Weights of a small transformer language model: width 192, MLP 576 ReLU.
MLP neurons of a small language model. Each row is named by its layer, matrix (up: input weights) and neuron, and shows model dimensions 48-143. Each number is 200 + 40 x the weight over its row's rms, rounded and kept within 0 to 999.
A block is one neuron, or neurons of one layer that tend to fire together. After each block is what it responds to, as a language model described it from the Wikipedia text at the highest values.

L4.up110,238,266,229,175,211,137,219,171,157,178,244,174,279,182,220,184,242,264,172,161,194,258,138,228,227,205,151,135,163,269,213,161,227,187,234,236,137,204,186,185,234,229,225,220,209,191,166,139,263,197,216,201,199,224,272,234,198,244,228,141,220,185,131,203,187,233,226,219,267,220,233,193,247,211,182,260,216,254,221,168,263,208,220,213,181,194,178,185,180,175,225,165,155,211,190,145
L4.up265,146,256,104,232,211,177,207,144,221,215,179,262,204,288,182,186,175,185,182,167,261,153,207,161,170,167,243,220,175,189,244,166,223,221,254,230,183,255,155,191,182,199,187,229,208,252,210,240,180,168,187,224,216,300,206,242,122,180,182,217,241,234,220,248,177,259,241,222,185,255,179,210,187,207,178,224,188,197,153,134,131,195,194,140,231,208,184,155,163,253,175,216,243,207,238,270
L4.up351,183,167,244,131,153,194,196,272,228,263,228,152,240,155,167,222,239,186,184,193,254,283,170,183,143,166,173,166,195,238,211,162,159,257,143,206,200,146,222,125,183,192,212,222,135,216,235,205,94,201,289,269,226,304,208,207,181,232,222,172,218,223,195,137,238,289,229,247,230,270,195,181,198,241,225,221,276,175,218,192,197,210,227,194,268,166,245,205,246,301,144,261,192,204,198,205
L4.up363,218,136,171,189,181,160,210,196,162,208,219,174,218,141,152,227,224,165,197,222,168,165,174,186,174,220,172,160,193,234,238,219,254,218,205,131,110,165,192,162,162,161,243,181,130,186,150,252,183,221,164,231,169,195,263,207,202,211,205,249,174,176,221,204,169,180,209,223,188,248,166,207,212,296,227,225,216,135,283,210,245,195,221,160,221,187,251,225,257,227,215,141,206,230,240,258
Responds to: Year digits mid-number. Middle digit chunks inside four-digit years, such as 94 in 1940 or 2 in 1982, mostly after "in" or in dates and tables.

L4.up21,230,150,280,195,180,232,194,244,104,231,215,262,194,253,216,208,182,203,188,259,170,134,211,196,245,225,173,221,197,239,238,318,164,202,165,197,206,233,150,209,135,161,147,194,211,166,165,235,262,224,248,236,265,240,169,184,210,183,191,268,231,294,272,154,187,274,206,277,111,209,173,184,247,234,189,239,209,200,194,248,228,164,222,178,179,128,168,182,265,263,242,272,147,265,217,211
L4.up124,181,195,180,278,206,208,293,205,259,222,302,234,199,164,198,179,229,213,245,232,180,149,259,217,186,196,195,229,177,248,213,193,206,144,216,240,255,243,228,194,158,212,229,210,194,215,235,203,140,251,174,104,196,205,168,214,135,296,211,223,139,240,193,77,194,198,268,187,170,224,196,251,205,147,204,169,175,190,245,161,164,228,160,220,240,123,162,218,244,198,230,210,207,124,153,213
L4.up187,132,203,168,169,173,197,218,237,208,239,248,225,223,254,160,184,201,181,200,122,287,232,236,154,164,225,278,242,180,290,235,179,183,221,222,201,215,158,251,234,150,193,165,183,187,187,190,199,159,135,223,147,232,214,204,239,195,176,242,40,142,231,196,216,144,205,233,240,184,219,230,169,206,190,210,203,225,187,219,144,164,203,259,239,176,184,239,227,193,210,256,256,186,167,202,226
L4.up554,176,238,221,200,223,218,225,231,188,161,205,173,194,230,136,243,123,242,191,221,184,171,251,138,224,139,209,192,163,190,162,199,209,254,179,196,211,153,174,260,117,269,186,267,157,193,224,192,152,179,145,156,243,182,149,212,201,173,214,212,195,196,175,129,207,243,207,206,186,239,154,212,223,147,124,212,278,207,227,102,184,230,167,207,289,225,175,212,239,161,196,211,239,173,284,189
Responds to: Linking prepositions "of"/"at". The prepositions of, at and to right after a noun, percentage or framing word, as in "22.7% of", "As of", "House of", "while at".

L3.up55,163,209,232,205,192,176,244,137,197,272,197,186,137,292,170,224,143,257,217,210,223,224,202,168,237,167,164,225,180,177,203,191,162,128,219,207,214,222,209,188,132,203,175,206,200,99,170,202,183,222,112,167,215,189,155,232,240,182,192,238,148,198,143,149,209,131,254,251,164,169,229,222,231,171,138,239,223,159,180,170,178,201,173,220,274,175,167,247,255,211,230,175,230,179,231,146
L3.up73,204,153,191,224,187,231,219,316,309,226,194,192,214,205,260,252,169,236,196,211,189,154,250,195,205,231,160,265,183,302,306,251,146,216,129,287,158,242,200,188,177,216,207,187,188,217,196,159,202,212,189,134,235,175,196,259,256,211,224,165,246,212,203,182,191,154,244,181,211,234,235,175,248,176,197,249,176,196,246,190,175,147,228,184,256,211,199,187,234,166,181,213,115,202,193,244
L3.up84,206,222,218,222,116,241,252,179,190,201,234,183,198,232,183,197,198,196,228,134,132,165,222,205,269,262,229,242,216,280,174,237,222,209,142,196,215,152,185,235,177,222,227,187,163,252,159,193,149,219,219,249,182,193,226,275,241,242,259,212,223,258,216,217,203,264,170,142,203,176,208,256,225,201,172,178,166,259,143,199,190,197,235,207,169,158,185,269,198,177,130,251,215,256,205,125
L3.up108,181,193,214,181,190,273,201,199,244,205,234,183,212,163,202,159,191,305,226,169,158,207,223,215,129,252,213,265,174,184,262,182,198,220,208,231,141,195,188,274,140,241,153,153,116,104,180,131,172,208,212,182,189,179,171,195,239,263,253,176,208,213,179,213,220,206,215,224,171,284,255,167,244,239,178,151,177,148,145,186,203,174,206,253,250,144,161,173,199,280,215,200,191,216,239,173
L3.up127,231,197,227,245,154,194,228,199,163,267,245,230,189,201,185,174,202,194,239,243,217,195,194,195,221,247,244,263,221,152,188,172,212,250,179,168,174,242,131,172,154,257,250,203,169,218,215,177,140,161,203,238,180,210,184,217,239,183,294,155,229,186,176,158,159,199,143,218,250,227,219,327,241,187,185,178,226,160,232,242,201,157,193,286,212,210,138,193,217,238,217,184,159,215,190,184
L3.up131,235,139,230,212,168,224,171,194,217,255,208,224,193,255,127,265,235,227,183,230,248,212,266,184,219,222,97,242,127,202,250,217,230,171,179,165,187,191,221,119,137,167,153,147,196,207,215,150,183,193,204,238,195,207,208,227,222,201,259,269,162,155,149,187,152,235,243,203,259,216,187,168,240,188,253,250,227,220,153,184,206,201,188,164,232,205,171,195,135,274,120,193,178,223,189,292
L3.up133,157,162,184,243,142,204,228,276,244,275,236,203,136,233,211,213,237,227,191,161,207,198,178,217,221,188,150,228,248,184,198,174,195,206,190,131,180,266,196,148,154,156,203,260,109,240,169,250,152,206,236,219,175,265,232,156,204,254,255,138,162,206,283,166,112,115,199,193,212,276,212,220,207,225,236,180,181,204,223,150,145,215,228,234,271,201,180,153,282,215,154,217,167,257,175,197
L3.up168,239,196,134,232,136,200,245,232,154,224,220,169,227,216,159,219,234,227,285,219,223,196,252,148,216,171,149,281,216,160,270,213,196,240,192,219,233,132,132,191,155,163,174,194,192,261,176,129,228,150,171,207,304,188,243,244,194,197,256,223,177,212,156,160,188,165,183,216,186,200,242,214,163,193,169,168,228,159,151,181,132,190,218,215,234,297,213,234,235,219,155,230,117,190,222,269
L3.up178,198,184,273,213,253,208,237,204,173,160,197,187,174,199,222,221,199,155,188,200,166,263,168,226,211,296,192,246,235,169,203,203,134,304,211,182,153,288,160,203,208,227,175,197,203,178,177,238,245,214,183,199,152,159,253,151,198,236,193,211,188,242,127,286,190,91,227,173,123,237,160,312,148,221,218,210,266,134,136,156,199,227,157,206,229,157,148,224,235,235,255,107,197,244,142,169
L3.up192,200,224,213,203,196,193,199,188,216,196,180,222,198,118,165,227,165,219,233,194,128,111,234,190,185,245,225,233,235,186,281,220,140,238,234,274,256,193,210,165,175,218,207,213,235,192,199,237,182,114,166,187,152,209,196,219,173,178,224,278,209,232,169,255,253,169,214,167,192,159,172,200,207,284,183,222,140,171,173,166,217,248,235,153,240,174,191,186,243,226,217,207,184,273,257,185
L3.up279,182,232,264,209,241,177,217,204,268,186,241,211,248,232,230,235,224,234,182,159,143,212,177,161,218,163,158,204,253,216,139,269,147,227,159,207,207,174,240,248,132,221,175,150,207,267,161,136,232,208,259,254,218,197,232,156,194,200,181,244,200,234,209,139,216,139,207,168,219,148,211,176,213,187,175,158,252,208,184,179,165,179,265,274,234,210,200,186,247,163,294,181,86,267,143,213
L3.up288,187,250,232,184,194,192,130,236,193,214,205,198,237,209,154,198,215,232,220,191,165,212,273,172,146,209,178,258,242,187,190,243,121,197,109,259,224,276,138,177,151,194,178,165,197,204,175,254,208,150,199,216,182,171,237,213,244,224,214,250,158,270,237,209,220,218,212,165,216,177,253,197,151,190,179,278,172,200,208,158,156,187,214,250,187,240,222,179,202,220,137,264,118,198,157,291
L3.up532,196,182,214,231,147,234,272,224,262,176,221,212,184,192,305,217,182,215,166,131,193,241,227,173,262,204,222,221,155,164,159,225,187,183,204,199,198,171,227,242,270,222,194,182,188,208,213,245,204,95,219,183,206,261,185,171,231,178,156,197,189,176,178,174,195,225,135,178,180,169,230,241,190,258,152,202,296,153,154,207,154,87,267,224,204,212,221,168,179,222,215,148,251,227,218,244
L3.up544,227,189,143,243,159,192,207,142,193,131,221,181,229,215,245,261,172,229,160,227,217,161,263,230,221,193,181,188,213,194,248,188,196,195,195,273,145,262,190,210,185,201,157,278,120,216,131,193,198,220,188,133,178,271,230,267,204,186,176,177,200,158,254,218,79,161,244,226,216,182,250,196,186,238,276,222,291,153,197,186,218,222,204,215,190,217,230,207,159,206,177,175,159,193,161,253
L3.up568,211,141,225,202,240,230,216,205,215,249,157,199,234,297,144,223,257,129,164,156,140,135,156,160,172,212,193,230,208,184,115,179,202,233,207,159,127,207,222,222,193,202,216,295,147,233,292,185,134,156,204,158,201,183,165,172,266,271,160,163,222,154,174,210,214,193,235,140,155,125,178,203,173,154,191,232,198,176,237,179,206,209,209,210,284,150,176,218,253,214,228,156,209,225,257,214
L3.up571,181,177,246,199,185,180,261,217,190,165,281,184,235,241,185,227,230,253,207,125,143,236,197,135,243,232,140,197,208,225,180,255,113,275,173,192,241,182,167,212,208,132,144,201,175,251,268,193,272,240,228,199,238,177,131,216,175,188,236,222,207,203,202,234,217,232,132,197,161,223,220,248,245,222,247,202,171,198,156,183,215,150,188,201,182,137,204,203,253,217,215,205,186,235,161,196
Responds to: Prepositions after nouns. Prepositions, mainly for, of and from, right after a noun or verb that takes them, as in reputation for, effects for, acclaim from.

L2.up65,250,291,194,299,191,290,171,181,160,262,213,201,179,223,212,304,208,236,198,143,181,241,212,205,234,234,173,189,145,125,225,189,124,228,222,205,269,162,201,163,227,181,210,161,219,210,236,218,136,171,160,210,231,190,211,77,172,213,178,212,162,206,209,207,172,160,243,49,237,267,193,176,226,147,199,187,177,143,205,198,140,192,159,162,198,230,239,172,240,152,175,246,254,210,155,140
Responds to: Numeric digit chunks. Digit-group tokens inside numbers, mostly the end of years and figures in tables, such as 2|025, 1|990, 10.|01, 175,|77.

L2.up373,204,240,278,226,231,163,243,216,266,203,191,231,156,277,231,185,165,193,174,234,135,230,272,170,167,191,190,283,181,181,275,209,222,246,158,200,271,241,222,246,261,245,254,220,186,236,194,169,159,202,190,156,267,292,165,159,239,199,174,251,188,175,198,162,177,155,248,196,216,216,172,160,146,213,170,190,160,200,129,100,225,211,179,244,186,136,221,220,229,289,179,142,214,260,185,172
Responds to: Preposition "of". The word of right after a head noun, linking it to its complement, as in number of, addition of, center of, part of.

L3.up163,254,160,157,281,211,231,179,172,167,203,123,270,236,217,222,178,173,141,246,319,247,90,253,182,75,176,220,161,191,160,235,206,219,237,211,223,144,223,196,216,156,178,185,220,179,190,206,287,248,208,149,228,126,239,189,178,145,202,250,210,146,215,208,218,168,227,255,246,198,207,256,136,183,194,188,196,215,161,165,165,180,232,207,238,256,261,162,119,230,277,234,205,278,222,178,140
L3.up180,165,276,121,224,159,164,159,203,140,218,233,230,225,135,245,188,111,157,243,282,202,170,224,145,162,182,157,147,207,211,271,167,217,187,169,248,138,224,235,182,177,281,181,231,239,199,96,193,245,144,204,241,201,206,261,200,149,199,172,192,232,136,161,167,166,182,318,213,185,227,229,211,205,201,265,194,165,162,195,198,153,181,182,256,243,224,267,109,225,186,182,217,216,258,277,224
L3.up195,295,205,200,209,281,181,207,171,244,283,181,166,244,244,193,125,202,206,166,184,133,222,206,239,221,251,154,251,211,188,213,228,278,207,216,225,166,146,192,175,232,102,283,232,199,206,139,234,224,233,236,114,182,158,208,147,156,229,200,162,193,261,176,227,197,193,194,220,174,226,243,221,211,192,222,195,152,158,212,124,177,214,206,166,225,105,187,196,283,239,213,207,258,158,177,176
L3.up215,171,264,183,258,221,264,155,135,161,188,228,192,197,157,168,116,194,158,160,177,244,109,165,225,155,221,171,113,224,222,218,236,207,238,299,183,228,204,162,232,221,221,151,256,187,267,207,241,202,199,242,209,249,137,246,199,134,174,135,273,269,90,198,140,193,165,181,207,172,182,211,185,222,103,246,111,180,215,193,187,177,225,232,207,182,73,184,202,231,230,193,273,168,231,146,274
L3.up265,157,257,213,193,190,193,196,198,225,189,112,172,161,233,173,215,97,163,204,264,252,233,239,220,242,218,206,206,238,209,201,224,145,236,183,300,199,140,113,211,212,211,258,268,182,250,141,188,196,219,196,177,141,113,197,214,177,187,193,272,194,180,174,245,150,253,230,204,214,118,179,240,147,244,209,158,189,175,217,189,221,181,315,202,207,196,209,238,232,154,270,160,199,190,153,226
L3.up292,119,131,144,167,163,205,180,211,217,215,198,182,238,204,270,215,278,175,266,178,276,226,169,200,191,114,163,138,207,214,259,253,268,103,254,152,149,249,210,214,212,230,200,255,224,180,207,218,223,184,143,228,269,248,261,139,191,169,194,226,183,167,167,159,256,249,238,220,203,166,159,238,172,242,175,199,212,242,212,181,184,200,223,204,207,188,227,216,188,241,201,216,137,182,185,244
L3.up298,143,270,225,142,204,154,205,127,187,194,196,235,211,211,125,146,201,185,247,209,174,86,255,263,203,261,276,160,270,212,244,241,164,257,94,171,159,203,114,168,232,196,208,261,167,229,199,189,176,174,286,252,181,179,224,198,175,172,237,226,240,188,157,176,195,211,208,105,268,168,176,192,213,237,253,189,190,253,150,128,259,217,216,199,231,219,159,196,214,181,255,248,206,222,167,198
L3.up340,185,229,215,228,133,158,234,169,181,190,155,186,249,214,207,246,213,220,181,180,246,201,170,266,165,194,178,184,189,120,220,165,192,213,196,216,190,169,174,135,222,183,129,120,190,208,207,215,202,183,136,204,237,157,243,223,202,209,196,252,207,184,195,184,241,194,280,199,215,256,154,153,118,188,235,253,220,227,210,163,154,273,243,225,212,235,169,193,238,130,187,199,223,264,134,220
L3.up372,258,263,196,158,202,196,144,184,205,238,218,250,231,156,154,253,134,248,172,185,125,162,188,241,240,232,142,189,174,248,153,143,212,252,269,249,187,191,157,205,160,235,252,202,170,198,143,212,231,185,187,250,231,227,179,173,250,180,115,213,207,196,235,265,171,136,201,236,129,193,162,237,228,199,272,208,265,179,192,207,207,156,131,197,206,143,264,219,245,258,208,249,166,152,215,221
L3.up412,283,244,158,227,239,214,267,260,181,240,179,234,213,223,169,192,175,218,221,135,174,204,270,158,196,206,197,181,129,182,209,179,116,237,190,212,114,175,113,108,184,177,313,161,202,220,222,148,181,160,205,179,115,208,180,215,149,254,195,173,205,175,212,254,209,128,272,119,205,234,150,180,221,286,222,296,240,188,190,152,187,201,173,258,245,267,240,152,188,128,170,226,202,259,195,207
L3.up448,172,243,171,211,209,152,211,231,189,256,243,181,220,191,235,236,174,196,258,151,304,142,203,179,237,203,112,139,189,222,251,188,189,273,223,180,161,192,176,239,222,202,216,236,247,166,229,309,179,226,261,184,189,197,233,179,166,170,205,213,210,198,128,238,142,193,269,255,210,215,212,191,214,268,235,154,99,181,198,177,194,141,236,240,207,205,198,141,148,180,172,299,163,231,188,159
L3.up457,221,194,107,253,232,225,194,184,135,139,225,266,186,206,147,207,132,224,223,216,185,176,161,168,155,170,196,179,213,164,170,173,243,179,247,212,241,143,225,183,218,213,263,208,143,131,240,189,138,236,288,219,178,197,185,216,134,209,128,211,175,211,243,79,232,185,253,212,258,207,162,188,201,228,158,194,177,237,188,236,165,199,130,230,201,219,180,191,153,169,131,174,171,219,183,224
L3.up513,158,166,71,182,224,208,155,210,227,206,161,192,226,192,197,233,224,134,235,188,245,256,243,174,211,205,256,225,213,123,218,112,228,174,233,173,232,171,227,233,169,194,156,144,213,210,144,146,240,187,194,206,214,227,159,209,188,190,205,227,285,158,276,173,246,135,260,198,235,175,238,179,243,174,127,171,232,250,251,226,226,241,204,227,159,222,203,172,183,189,141,158,168,219,193,193
L3.up514,201,245,169,228,223,251,177,248,154,235,191,174,175,147,228,272,139,256,199,175,178,267,181,126,177,228,190,230,230,201,185,112,206,205,179,237,190,159,207,194,226,210,261,232,152,230,183,146,173,191,152,182,219,203,195,208,192,258,241,106,190,175,224,197,196,158,237,143,183,273,238,211,205,258,267,148,238,210,237,283,211,261,229,227,283,166,166,172,277,252,150,188,146,268,172,88
L3.up526,188,226,98,126,210,195,178,217,178,207,271,237,131,198,221,170,158,272,255,156,157,193,107,171,204,209,206,126,206,175,192,219,238,189,219,215,170,212,201,192,205,186,187,226,192,147,228,271,185,169,165,278,256,228,123,172,195,208,222,254,192,184,130,148,198,230,231,278,226,281,200,189,227,298,260,139,192,207,124,200,229,156,206,243,172,211,266,174,181,197,233,154,229,213,202,150
L3.up555,137,255,211,126,236,274,203,152,266,152,156,252,200,210,146,231,186,166,243,185,181,145,116,235,205,165,164,163,193,191,187,204,246,238,238,309,168,204,141,151,156,110,203,203,180,225,162,181,192,169,226,258,225,303,212,229,156,162,150,261,204,194,232,148,267,175,156,230,260,173,159,230,159,208,113,198,136,240,181,181,228,167,122,226,207,138,198,214,239,245,187,182,221,208,161,203
Responds to: Year digit pieces. Later digit pieces inside four-digit years split into tokens, especially in date ranges and lists, such as 194|3, 1|8|26, 2|011.